Part of a small language model's weights.
Architecture: learned positions, biases, tied embeddings.
Training: a variant of Adam for these matrices, 1027M tokens.
MLP neurons of a small language model. Each row is named by its layer, matrix (up: input weights; down: output weights) and neuron, and shows model dimensions 64-255. Each number is 500 + 25 x the weight over its row's rms, rounded and kept within 0 to 999. Numbers have three digits each.
Before each neuron's rows, "fires after" lists the tokens most often just before its 100 highest values on Wikipedia text that the model never trained on.

fires after: "| ", "\n", "\n\n", " |"
L12.up127:460496503479522496458511516472545474497501497495520453526485518563463536526538505488474520511500486508521497493512525505522509560449496493495487512494539496507524494459505511466503494513503492535542481533475495540471466520485498459480542482493498465499497491550507532514465532484486521456498503543515504478498499531503550497491491520468506522508485440516522501464490472468515512470511509468464507533500485536481489504477479446531542486498520482487507534518491488537462493508542500505481489486493456511533457500514532514449524506495489536539486488478526498500438469491494497487
L12.down127:509497475472486465503534512494502525499444487517531453484503466500467453499498509495503510527479571505437513462506465527509500476517467488488485485481521501544558491464493524525489489469475519509514486526482473495485537489506496519542497456556505497492510507475492504493472546457510466498488526512551479522505527512432516523507473526506499499492489483475494530520492498478472534520471511449518498475514552519519504510522516515527507473491512529464504485431535527475484526510481463510497521506488546501487492461527520487505503520462515487491546500464494441503502486460475485484

fires after: "0", " | ", " | -", "1", "4"
L7.up798:471522457510489487544466573508513473483503470480502459483466515547477489521469548482492525479508484503474522502484505485470486452492514516500500477464500488486559511480492541493534497509522489526462510530513409532500431487487503536508481494481487449505540535483523485507480497489497497546527510457490521509503492472525488485513521491495497580505544480475474537465499450529466537506508493546465494495485486498511517464571523506487477489474486498529513540490484494549500512496482506515473498501509541546461490539497473482503473525472501515479515488523521500509470519516515471481
L7.down798:500513469504483435480509482489462505468460469547499507530497519531478496475450517474515507537505533524499494522507498476526488522535486512484473520443455504496527532491490489462491494513511482497516511499498532457537500535476521480516528494450451500488518527518479491493478494521478507485490492517510516465503479472451502486518526497517480516522524486514514483465511476525491522500515515492502519513501537482518540466525484524476508441493528523523530517513489496527533487546502477551477495494471524536475556505444462502489517472558471534537474491506490535516479538504508521521

fires after: "1", "2", " in", ",", " at the University of"
L8.up598:482452499487513458499457505475497475531475496499507503495473503499464518500535492522468467481504457507534494491521538498478502498513491516466472461495496499525499510505471498506520538483508514516487495508460508560495469489485474519554533504519491503517492501492490543536508517459530477515496497494458469521555553513476510507500528498546514504488510514477520515486471536497489474485493533511481517471447484495523503439506478491491498474481524522450526526437524501449486527502510546523498441490516531524493492505505518510503498512428509476513492559494520469491519482494511517507
L8.down598:520504509506471518532547488514484465454509510476521498499491483559522529561474515491493521511476495480505470489488486486529527475478516503495485517521514520511507523503507488479505483501516486502478466491470512500561475488494532484482449494515501527453489452515506477510490498501512522498515507481526507499481520516504460497509492512455482495472567489505507515524502505503507515514490502477497531546535511522524487491493508510490508503550441461477510481462454494500510471525448453539502487494489464511491529480516478518460493502505513515469528497487519521468507451531489491496

fires after: ":", "–", " | ", "| "
L12.up269:493459543487478503523482525510484508494517523471515501492514513553508534504508504502528508500488503499501492500509535516493501465515553521536523472526496500509458501509483505503511490464484528503482520453452472526481530517492542475454487474508514471496479531518513476501463524501506482516560485487508508494493494448493497564427503536515495494529479510502508486508461475496467519480523476508483482414507553525518507454477527501515515466459508467504491478485493486513472460505548499503498490497492478518510412474490532526467496473506502514519512502498527471548486498497489531484
L12.down269:508513512543486544546579481494509478490506498541490516521483510507475486475500470504485517489495527545479519507467471478489501513475505501503507487452523475521491513514496474490497497564484526512522511523439482500521505514530516471484496527465513502494524486496493481511541493530496537535535508529491496481530495490511475516536487538554463484517482430443515488522567462519484481498510492517471507502487503477537506542538496481530483517495516527508538512488497506492514484503497486512508451502511515567453508463490492463498485483486482489545465490511497481486521464489483501491

fires after: "\n\n"
L11.up877:514510492486507554483481524477492521520503476465471503514444502480518500484492542472499505533501440479528500485492499514489522520470519519505452492515468487495479479455497465514494522518506513525522482509481490531547549529472493472466503469483483503499546491537522540497528504463511561487511466486507512454505542506462554526509470540519479521490546492479478523448492529506492489517517516502511520464523512525556479505488490480466508498481527484481490510498514533460495492523514486475489462518476490488504491536465506497518509551484475497491495469518536517463479470487467550486
L11.down877:480542504501506478498486462516487477493487521565491515477480524491478491511476477522468491526485507464466531533494475503505473447543460542479472548497511546497515480457499501540532493491499471489507508503518493493511490468502516504540518514492508509520518486531490477479550495491486490511493484475476548519478511509526538526502490521540533509523453415479505548535472463486499502563462491490488525568494498502469493511491479526527489509531495483535475509484499514456500456524487536539500474502478497506501549487490483489511492458503489503482476516460552489519432500514529529507

fires after: "\n\n", " E", "==B"
L2.up507:507476493525500472481503490553512502480454472458522507503512492497508517502549510470476515498532508508548513496517487480505524505530523520470501486524522490475488500438465533489465503501517499519535503492454496478484470509488519491506508500453493500521522536505498521540506486554539526520523543462488524468500469517496510494528537493483495547494498525484490493436460483501524483481476496468460489516506503514482488518474480482465526469506553453526516570472502523485509499517509481509493549489500502456492528502504491527478539508492514517499541486500523497441475493477490497457
L2.down507:506519522485472452510482489525487517528496540546467496477509513448471501513456547494466560540526489518497495494517484520507464505487517519562473470436505482500523493459503505454477480524506529506460528514482500477529519484517508541481486495520471503518477499485481508494462459453431530489545476519500490497461467473502525489548553494521536464510488522513472539520496507526472526487507478513529534511524501492500451522504476532516491478482484502472511484498518515504512491512493534548476518505483529491497488484508509516461531532509525488474495450519531497464495458526509497530

fires after: ".", " | ", "2", "; ", " | T", "0"
L8.up695:497510490508465505513514539524542482491555492471436506456452490518508498486508522512522480471475473474490540516496475507498508512466497497489482481487520526511505494490538502534521517532482493453470507510532446490492501504497497531518544496499537483476490498495531484493531477477533524498482481491530455546491484497492483488491500483484461544488468521482504488487445478534504496488491497453517500521513500514523541470519489477474544488483583513482494468490499491513506488494484480461474514508519489509494507502515489466553528534540518557506549515507519454531534534498529461555
L8.down695:475501495477492515578521456512509466515463514505516518458526441481516509523523489523516531492473493489534482488492531539555500492523519531537516512505549513501470503508489522457495488525460505527518505509563509495471539469493496486498513483539487527493500494543492536514525537504492522517506493571490540524483432526512482514484500497511484499494523492498544514498503501481493501518479486509485530482515481475518462496476510524491461458482502514486476520502477499519469510486520493536526507502470461536518484464515467461518510445437551499494555486452489501511462490499504493497

fires after: ".", " |", " |  |", ")."
L4.up795:517501515495488508549466499501505537500500480468479492474486485518493517503501514526487501511479469517531530497509468505459477469448486490502415515494539506530500510500537502499482460513472520470521475473478456495485514523511518503454520480509519529483466509529501558499491498508512504487476514485506529527517550530535492494441495537497484516489539498473487495490523517519504456464540543530483500455491494488492551487498459516440486488476512501517524541476484498523501492514481506458454475449487529468490495494530487496474485523528478471486503519427515480498526530486511518552
L4.down795:506493522543501493521495490539536492497497483478502510494496517503485491506508484563462497484472483488530496517509464488509501442511456497496495488478518520558534485525539484525523486502492475458530512474498496519515512517653494486495512474512480509455485493513505495490516477511505547485453463468511511525532534529495490464519480593497492495480510541501533505501464499513507514480505510480473507491480476492525460497499507530501457540526461507515517497489493472450509489485474483488512511411524551514491500459548512531489491530530463512479494523472530496491482497499492492498

fires after: "2", "1", "\n", "3", "| "
L4.up993:489484547518439490493460494501510500504520504539478486523477517539502514495527514482505501501499485504511515492539478503454492526479516469509472499511489456499508526497491492497542509465484455496500484473468488482469537511493495492481482505501480505517480509503497505511538510494526481528543534494479490474522497478483498515513493512511476483503512468591527510495453470522556479507478475569476535507528491445543506442490483522487491493510546512513514509481481510525439505486508544506465482490523513485488510479512492450511525519534518449500456476494476465507553495462519519495
L4.down993:521483485505488482487495501498506485510487492481523466525489505499481460527529493486487508539495481494494506487527487506484508532490431455498451479485478473506515513482539498501518503497514471511514476530491515488470549490460513495532511478476530522525506512500496473554516464456483465528506527485516496515510509481503508508544476500517421485571483532524516481505460453505561523491470510559479443513484509494508550493470491522490505497542545531512503525508524483476500531503490544529525478517490505473464473475500526492481522517527511508489456497479474499514474499493512505476

fires after: "\n", "2", "| ", "1"
L7.up96:490499461492522490480451448470506495512526503489467500534521507488501547463463545493459498459504479505476526488521499563487520510510489463472488511551491498496510474509485491516527501481489496530488438496531502488469521533478470506470520533522489455520510482520516467508521490489501505520467458509543475480502499484521473529488528507508489514539494464579573544532466472496528462539522517522471486522518493490510496461459475521533491517437534530530554508517476502479487522502537546497502520493544494496499438508506503470522487468494505522481509479499482484508491487456502515536
L7.down96:509491510490521509483520468521469515488519544474518518532497503477461510488485520492517528506455498539476509504519493522462516493527503454480493512470502521484506476523501501497496454539523497486497493507512464459532516517495492498493503531506512486493488562501526504491445467513507477509474510501511500500521497500421491501503498505469466551488510476529566531510488449504525509496497509496510471471493522516509550510403505499434523532487493474484514522492507479485482534455519502509490527499487523525455522530516496501506492500540497498532483490493496520508517512512497533506

fires after: ","
L7.up26:495482495513494523513467531528489490520497459454509534506478506506496548486522536536528497450509481505511492495509519471467498414458496487461526452474481479501514480507499535473502494505495459499469450517536487505474449505495480516511521525476525481525510529473498530517475511561503504482513465482511512509495477521531509547485497506533552525491523531481488504489447475501512449487488529494493456522433482501529502448520469426478518471472552512523467514466505506504487511481510501487488482504521531529505498541530498482497489492487479494483518477481509481507500499492511479527
L7.down26:492482514549473535472488469525536466510492520516493510488468459518505484530528518492494492489485456483540509446555469516455495506425508501492502531521505509500494499503540461516482522524550486530455483491458498507516496445500512511488492506472490479496466478508491503524480474509473456557515553453507508501516546515465467501501524491502576519493526522503503501534479533437508515509525522529512467511491515483485509476497492523501497508553504507514459472465497491502521488472470485506506497503505549488465470523498490465490481510512462511495521510515501508514483449451486514514

fires after: "| ", "\n", " | ", ":"
L7.up267:469478521523495483492453503496503485526508494490543442490458497491467517485511511470501501466532503504512498514515515485460500478492497456499516487506515496482504499455492465471549494512486486486454485475495487453511485546479543548473520508479477433520482504462518506491485511522510523488470540531470456494490485482509492571570524489471501498516560446528517509503478492515528511523487528538430503500490495501495484480487526506493477473466494490500550480505451474517513484475511543455486464511490491501543454499488511495484511539509479482504467461502519490504514517502554530466
L7.down267:501500540465492498486523489516481510456503483484537510494473528507520464498501508505465515520512534490510474515566445492507519484529544513507506521470488539504554551522515482530463526549493509481463486465532497495520448500505511473514486474509506496461496513494548489532474512490496455537511482466504460537525546474517490497480445502489499510528477510510506480490465540515535531493517513522494532464494507465472494515449479508531502504503515497474475497492486462509510502528441543470464511492524518470494521526510485519460473443492488495528550491495478481476514500479451520505

fires after: "\n", ")", " |  |  |", " |", " | "
L4.up7:537470465541552529508484493523512516464504453489496509482511522598480515501510532505481507484534462521484473462502487489457545496509554464466483503534541510510492519489497513518491528469459506498497468494526475511522473492494513444517493494502549483519460516482451519522523517520504503500504518480547461532531473576506508492521527513485522526487473531499487517509511458487491529465497496485501478519532528491513482512518502505527427503538529452541491521480488496512511452494484467460492508481514517495460493478494501483436495430493504499490499506458504480525452490507484488511
L4.down7:475452506504480558503522461517505486489471474498480532513477519496468527521514532454434511515559507513479460446467499502506517470531506516520472458509611495514495510497475533496522500487522513448478512502510475490492518496494510469476529511508501546506478483461457469493485492488483529483505516476542514510471518533462511501526501486538457500521522528489506509478461503500490493505476538529515489505501504527533524508522498472500497496545530521508528496514518491499511501477478493518522508481470525500426531476496497462474507490513497545495491456471480539497493506477480500469

fires after: "|", "\n\n", "M", "s (", "\n"
L6.up961:484499495487511484473458479467513557463552498502516498507408492491510518504508515464512461492507442543524492488502512490502511494495517490478516507500484500478487487473477490468502494507500529529498460489541492522513524522492525526479546515491517498487492531439438491523524543495486544514502476521519492455495472485475496527459511478531489487483536471542503467488521454526512469483535463509469507508510520492536519474505480502517501464466512527507490499498491534512533532496552482461505513494522502509492482520497495505510517476488505466502478485505520443476529530476427536510
L6.down961:488486513535480541496513515499442482537513529566517516516495449542500520511487512453475481493493478508478491513557486529493515463479472496461472537451495526511453468492520501531517462539479533487523448511475491483538449508505476502513488484544524452496507477511505513526516502473523503497497520507483482508509484480540481500507511497500488495528509495524473498509473473457525485462512450530521475537511494505520483498486469520498490513526536498485485486507522499428486499497496496435487572510499543498463514520530513513496512529510466534507502490479525485480474490486502505517

fires after: "–", "| ", " F", " | ", "H"
L11.up206:470498478465513469439509477505497495533472513486527486522482493495468538507524507519511504497441513525554512481507483464416497506468452486517487515454557491465485504498522510526497515437486519513512552478516496526534486503490515496481445490524468501462482500515492506499540538495526522444508467470521498545532535491494478528502508490536528526502498489534476557470510490533489481438498461489507492515542518490543488533515505518479479500488512448554512496511528429520495501503502482470512483472497450481509484502456491502468525494517519505534522532488494522556525497500482516485
L11.down206:519499527520492491525498539474521510482489465507487537482486464486520463469479485489475470487528506534499467486485507539495497524527523525491485464529470472503513511489461490462524481521478509457508507506521474500485522465522480478548528525480506508601514490522506518470495537477452543513506534555481503495448517502472456500497495548514495460541478534470499485540513493496506485524452524511461490481490497494481509516462485488529453441507514530502500481533512479521535530495510513521448513503489498517488481470533540504553483482496499476508557517506455498475527475511530442498

fires after: ".", " (", ",", "1", "(", " m ("
L7.up445:471474537488525523506490534539516498478493485487479476504492486545450506543479506504550512451509510485475544482519507504477519497447548473504486439487510530497570532486509507469512518499501495486470533480525482521481490508496517515493483476511500503465511505448486499521474479527528475527452498504488484501496502510515489490563514497580518492455570515495524513495461512527512528541482476473473472474510485496501499473516503493467455478460519497503492471478501490551505514479478493452491515510484503509478493526493492492476490497480525521510502538482533490535511525500535508534
L7.down445:489517475493477525480486502490495506515503542518476494488522490499532481498485510464485498503531506465451513476565514485530497480496495501479515497452519500540483513516451502456482536523505508461458483458559505468519467524466500493478510508542487486492478517513502506495466523499480569466517562506487474518509473500512466462517489478483511531493487502465503494495529483482501503503504423535551484495504527505514545479563470462516503522487502519499514479490457522469505484491512513534484488495477454516510478501520490527436502500512525515535496480522508480516484501540455473456

fires after: "\n\n", "\n", "==", "==P"
L8.up809:485506484525502492486471462478481469488525506457500463488467509542498525490462566485504489463516472494508514499488513462495536508495465538494489501514483537488500472460504496505480480505503495539496526532484479513490500530505531510468520488517511537512528501466512485468494508514547472501509499529500494443510472460506544505488524497499503522460507490496490547452508487517494521512522521577447507526506480530469502483489538484518503532467501491521517532531534467499458463482494466490451494518486493494517444490532488436507539515504525483499527434519522499541497504500514479506
L8.down809:474556548527514483502508530454509493496517535473494515534492486478499506480495502458470486505504520507481491492465453519485538470462486480491467526549477480502508434484453467499554517499478512508512458490515487523555515508485485491479530524504488485492530479493453504507506498474536474469516492485527488506528551502532473487495499484555506494504550501535513519466499500504493494505474510506511500512510511496538513523536478477477493499462491459473568443517533501506483520495492510552497476497517494478488516549495558521513478537512497465491545491457491478458532477498481497523

fires after: ".", "′", "6", "3", ",", "5"
L7.up452:481482501503514503482472488524475502490482492502495541496522477526488465470523515518523471478521499514505497517500522484508568438478493488514492485535548491507497510530414545508524513479450501474529493524554487506502506515483466502482501524501515494483496503482477486508481474498523487467453502474522540523504465567517502565511525489481524527502539532466485491510491506508500488501454466476485476509446526507499518452501484486472515528508486494516482531488483513453510499487536482521524485488520505508540474514469479493493489484474484509530482520487514459509487508509508491451
L7.down452:473500529445504492469499507513440528506489499510491456533472490514472465508524528488466521511480494477535479466497517472434464482545479481500527548479494496552534492529552510483494481511491470419486511490526473526517470489533512507466502465473468522471488529526486542517484496498480527443504489520495466512511476531459492528499477499530485524498519478502503493467532475514544478504533481500509514530504517530473505487516506507511489492505510468498509524505500497489524516488499485535504523487495504457493495497503510458492517492467515476487474490492449502505547495501504500519

fires after: "."
L6.up421:515510502481488527502497483494414585474475480459486497544498482519487486509496482463487488502478475535506469488503542501528445530464514503499426520520523499528500478508526511511505482502508516497491506493509478503494532545491520513499506509485517554439440511544528500538516493491517518487494525505544517496523519506516511488489481541516471520481513498474482506481447503484496500494492513486495482473511517498562520463494450487524497496498516486489533518480487498470513502482463490458424494457526493481491473515495491479478531495506500472501524491503501496472470518485451523528
L6.down421:491496517524463523561488539489531469474470515463500554482511498509496508450513499522482478477470480477491529504497462506470467556533507455537453503485465514547503532488518475518476499497495470525508492502500536508482508520548530505512464479471514510433465514492541492534515466483531555517447510522530492518503483499508520523502474557465550548492523491502498501486498539463487505472526490538497502453497538520537509496534503512531493488520476485488482494479493517523550471491480509495451494460485507480492516498494471512522488506457498495509523465495510480486529512511519504529

fires after: " | ", "| ", "\n", ":", "°"
L11.up4:438496477472483483495534507554529513429508521547507528466478483524457559538478508498520494502514551496489539490490561461462496489468473486507530478541513459508500532460444510495486472473474497511488482458510514483527521532494510535459479441473469462486495502538491504512476527501532516522513496549495487505507508511499496549547515555474524494532508502505518493480481478536545520503528493513483509482520485522475513519556512475506522476507475467476537486510487517513498463481466469509506530487520534477485468533471514511443481538510468505495469511481479500488505528488511498521
L11.down4:501479520511479498493492512468486524481512498557505495561469515523515513460501496491480475455501530454485506541490484509527496520555533504456491480456486510491509489515529488495501493549517489504513488490530502511501477480540481465487489439538460529484520520487499543520493470535508509470496485503531459470516490531507508522499518492474508497468456469471518473516462519503479512512470525495473504526502509456511531507485472489496512532505501493514506492525497485459495521472501531488461516509518523524525540499505489528540502500526455494501516498474466556499531529524504482509

fires after: ".", ","
L6.up948:523490512481496555459457487505495520518515486478502504502504485486436539452506540511552473517486491507527503454506513503500554530486499518504537469449494499486498479453483533448501459528516499448524520531521470479489466477488514547485510521488511534530484541457520500484478480541522520551489469468520519495474490519496499511537513476548487556490494485502517544496507477477492498487464498512458458487492474499495525445538502483502506483448520519532523512485523513522490526485492504477496470516480520532469466496533480483534493481465523469497517499493543458521527555513482514457
L6.down948:539470486521508497542520513490488469522479488473514456543516539499492437510493486511470490483496458495487471462520573490515504522486549511475521505469539486494523492503510524460468493509507527552496493491464484503520493488507540489508496496536480485506459485526479479506525515529493476447503481537523509502484483562503510432500474503479479478509512481479542482529522498488479521485536472529495463502519524491480472499500512516524500459498525493530504470454551479475547478494508488490520542510488527523516537516516490481534515505483517528500502517489491454436467482562491451489

fires after: "f", "0", "1", ".", "km", "-"
L8.up685:502486508499524510501491505489554497476510531480470490483516474470488544491508554502492461481480506494492490471520485514466502502458477538500509483503498482488532491464509534528534474525517507448420500506499486516502532502508515472519524489476529533509474492506552498535533523468504478469535532438529471559473511487504451460555500491520487538454499499500547516557486514468507461465470463495509498521546525495496513442479469501483511496493546483486517472439472479512487538524497493494509505513480490497477484535516491509524493490482511478487527528485514469480558525505509471486
L8.down685:527479465515531513519513505508487494514505494496507554498486526460543491464494455506549492508470490524491490544491527514528543517524500531513536482470475467490447494510542441482531529495476496500494502546523488529496490489462487498470518522540498510509496564510471518459500513564471498491520470498471502486477501505510486495504480476503536482504459506459517497539517496462502489496547472491491457497474486486485480471498512502510483494510467519505440489520525516482493486512527479522502554493454509520484527498509484511502524508493537500538491459525491509454568510499459486493

fires after: "2", "3", "1", "0", " h", " p"
L6.up411:477505488515456512514500505538512473488512512525493468470511502483529469501541482496483505518497497522502502493516506495467511504491498514504507489484513459516523487509508545520499467458481512531466459493494478518472508502498491535527518472508478487517433514481456472527523524480500473539498472506505489518557503496462565497546520506488479505487484476536553523501506451470535478485517487577505466543488491471551511465523491493498504499495493487496523471473507482506453513469517477509480509506488527472530495503498459516492475508504471501516468495467485440512505550526524485488
L6.down411:507496507508511508507517489495522497456485484491492452458477554472513492477543496457501554549513481478530502534503457476441533497490470539494505494435479454487502519500540493549513517512483529515497452504502478530504537522493478467505461481476505486486489520527471446503496492501492444485499477501540500541511496485518501490528493501525486483521510477529483481476466483485517499523553475533485460514449523488459496494496499500509485521500519514534533517516523490468478519495520503499478517506496531536511496518513519495527455515484455476521527512491493559478498519531526524498

fires after: "\n", "-", "- •", " or"
L6.up645:471522543515527451449482475489468543470503461458487485505501538521465547519488498516498495478521521525497468501522517463454509500448539533539493480537524531501473472507482504446480490491518464500495498494499487518530516522477539476493526545477499506509509459541526535512507546500539500507505532456504506514517528494518465531517525514471514516468485507521533479472524459514500455486553495516496469519502527547490504480525511485484500496462469447494518492510486493495504529460499517491478490475487481502552516542484488502478493504502512471492516475534501460513589485437519504499
L6.down645:519478526499468488507478483481479493519499527482578460515490479493506465530478491492499493493521555502534504513487486533493516507505446527501493516491502518503503471468464507453526546528496493485466502498472494501500496502514510507461501505485508502534524479516496456493472491493498506551491560509542502522473472453530500480523514514486516509481545549492452527516558498439490513518520515486514508484498463506483476510508516448456473466451518508488482470496457498500509493514528529501524541492545528443457483466508464537527552522499543479500505508522458512547511482515490464498

fires after: "\n\n", "ing"
L4.up919:521546511504464509499506486490524479520513508497535502498464472496531493461475467495487475489527494510494523489505451458515457498445528450496508513480457457494485507420491499503504459505509492533470512506530482527508485544495547467497544512531498476491512560543484507509491496512518541540484505525525468479497504480483532516512472482499500507497555504543541506482496438519496513521489507536454526515522518523527452515492486489522505469484532469515523525516513524491473505484512528468477477479529471496498516489547483502509482507511480525527528496508519511493469495486493511434
L4.down919:489500483509442464463512496445526497480498504536516512511460498495502491469491513489484510479497495532470482489480476476488446498511541542475541496535527502482531474475490476459502517506516480506519519542493494520522485505529504514534486509481521529496514480527473504504513521485510498448506476508495478481502525448461569502505468482512487448516518517476496501567541501489474550457496501556495473493520521517526509511507511525526479524490502466459527481523466535479528495557497457528522488474465545491506513542491470509508532464509488492484510503518502541513509493550519473478

fires after: "\n\n"
L8.up1003:521534497560511504509501515484514514475468495452468473508447510513535494514471525487521482495526508487517489468494501469504483521476515497568482463471520508495480516442461515488510509502500464521490486491500512503483513525493501446501505450466468480534522472507530497478482504466553547517528504495528507487535508506503512506533469495501453527487548482564556515522516484548480507462492512502471489487521555496495517520531487486498494467511520491509460516515483508480521505498462455521469468507456466511498491556540496475481505474494486508516536487479510497488474535484500509497
L8.down1003:479565515484469506494492516480498496550503482490532515496509506444521489447498500515484506515497467535527510563486477543527517511487498548446466508500511485522454489490505488501476468509507516507530487485476506511495481479603499517489483517553450491520473489494509527478524471506494494461467511485477524512464503529504493471470516494513487479525457496498453500519503515464501461467529480515503517474507510500482488506502465503498460450516499468497540537487511480508510514503484553534527530501523499496534491504513477471543529493503483498478459502481502502509537463504486523492

fires after: " | ", "; ", "0", "7", "4"
L7.up622:512526484526506501508480510504481480460486472522494491470506504544505450480513495501500521476566482500507552491474496487467509444454482486495494416483484457512519475500421509479542508490470477483481518516474484494496475507493456532527489523497483475513508499460497507525497489465529513575510509445536498521492485504516532517511518506524497510516498491562508538450486480472531527528550508477467519493464513521510495466496481468501459506496533485521511522523497486482488524498481538478486505490503537572478505503533490426512511536488506517495508534488500512533447507525519492493
L7.down622:489511473494464508482503469529469579523522540494507494553506465500463531472522493461536500530491530515433497502477492507501503496475469516472510517542517484507493530497506534495502494482488448482520522493529495468541488497499496476481482521498468489495507481491516427487497536512522461493535505423506441504465501465476490468493546488507526510509500535537494506506500535483484511517488514543503510487557503494481514484494479477500485506529512493525559485493500465498490473482505515491488484499469472492467521507538475454556500518500468551520516480536521556512527481498488499541

fires after: "; ", "–", " | ", ".", "0", " | ."
L8.up780:510491491501502486523461475492514449505511535479457504442491485518522528501488576519485457502483505497522483510502537518502503496463540520472496459468483524519456506517442492477523458495470472457472521454488493538498486481496509505514517472525549476502511522450491500490533505501481493549470516545490504544490482519520527538508520499480530541490453470520522558457510483488505469508511465490510499542505515493483515471515504499452474490478517495559519528525516487535498499488468495455469512490445498535500510484520482467470521542475505488489503528440480470512500574502522494504
L8.down780:495505506483505496493530515463551530466480504501500528513506488462498533472498492515506482502493552527512460481505504504510501524507500518541498534501442515525504511486525471495470477487524559556558501502493491531525492486481541526475487497514504508482496488500499559507546491503502500518465454518505543476527493461493498480474534476535524468443498511511515464508498534498491510467505444498493483492473515483537516469507474488531499470593484506513455562533514496538477508470486492484573469492481476492509520494456506463494489519526516503495500526533504509473520472497543491463

fires after: ".", " In", " in", "\n\n", "In", "\n"
L6.up850:501493490506553544480516504458457496514475506469485486510461504469499493486547533452493517519474453502509565511498540493496570496500526478519477479485483547491528540475476490550520497499460491507512516496499471541494521513487486516504536489502529494549502528517502603553557488451503504518489520475498487498551497461466505514566448486521478519503491477490503493499496490501512502542465502520447494483505497563526501516495527460457481478502497521502484519521490512523497510502496452460459510500476468505513497529498461502455513489494507480521464520492537517522517492470503515518
L6.down850:476488480498534507504498481495473486499527495502492480487525533499484525485536523514510501497521465497509536528483523497479526498462515504547506498520460474506543517492505524453568479520547520512525508489538509506490516433498502523500474455481479553500455469527490478510508508465479526532517501484484546559516510522515497517506462495523460526461496519457513454501553507517479495531474496507492467506532499525506513557532529452494468529498485516510444491479507496494513497510537476514507448496510452536472442496479451521483520481501529485528486551463476478509502462527468491495

fires after: "\n"
L2.up759:478485556514523492481519520484507505518484480475526518507479511505530517496484480492503517470484492512527505484486466478508547470492536470507490480500500487501515478492474503519564512449481505536486480534528465527516524535491488481508502504512543480519458538504502489476528456481535506564479526490521417504545527512537534551491510478533509506497494516490487478531498492491494485516526535535489516505465485548492531511484479488510498490492550502497490561490514444521492466498519497468463458492502520545480488466472476546489554472453507485535477516534493500458489512461537504483
L2.down759:524516492518503490469525499521531506520498476487497499514500508516498521505480491451508532459496481560483533504454511473538512492488492497471506501518502452509520508533512525485536502491497500542481518547501516537505513543510488433496490505568480485518505490554527502495469460469498489507505498500535465465478529501510477518483569507500536489473489537454468485471508485497524577483524494533523507490479472525512499517482473478476540497463524480457451528493485520545552532509518536476471466506485509479526500483483511508514532485454454514518565489500484468466500484485504514507

fires after: "\n", "ST"
L2.up440:433519497493549480509464502475483520501542480475486460454490524519465521489570498474523493463532456504534501519490478550522548473507535542483516490533541506521506475447475510532507545504522484498500490525515447515514487542478557485470481517514510457524533486531538520505508480518539479529509510484541494493528499504517481523518521490509521537462497495456468459441499491512556518487517490519482493471502451551551508478520488497529473460497538465470470494470488502507515516488475478494466497498497513490465479492495469483464486516502520502489483495518504472488468514494504531531
L2.down440:447551510508469472494500502499462473504500442545495467498486503500520463489517552489494558481528512539507526528444492519504507475493516510565490484458528500490500449467484470524492478478498490530491472496487484511487485492463503511515460529494504502522492492480492513511510512492520485521545516535535485504506529484472460456510509460472488475557522517509491512474484445506521516522485505512512501493478465532496491512456500480463530480518515477495541523492522501520471492500520511523530501493508484528488552493521555521505586506546448476527494477484525471519501547492502523481

fires after: "\n\n", "\n"
L8.up483:489505476466492509491445534467491468496535480484493469543481512497486508443484512468474461512515511500499525484524483479429512511475489534477520495487494486500506483489510499469546502502527497537510453523518470507480503511486496495482505516478487459538523486542511545537478513503529482523535515522515470469508512492531497507509496502534558540529486479499505472515463482514515500519505449541487500491534503500554495477518462510467480484478510514517544544522463551495489570502487523457503407477531506527507467514507487494518496506507499458487539507482500459488458521463482516473
L8.down483:496506498511493495525558494464529556537467486459508520501489480505539483484532469479508481494490487507497474501494517520546518479497509507521473474504522522506488499486467504500514473493498480484518494509506498527506488507517505522566517476557430467514508463521498464512483505494447522475499496530471515509470495482509519480507473501483508488537434526495484533491521445532464499532491446529482445501482513453444449525514485488484534477492490479471505482476534515494528536508511537473497498515505485485484492602501484462497523461533473540469504510474500467509484490529484531511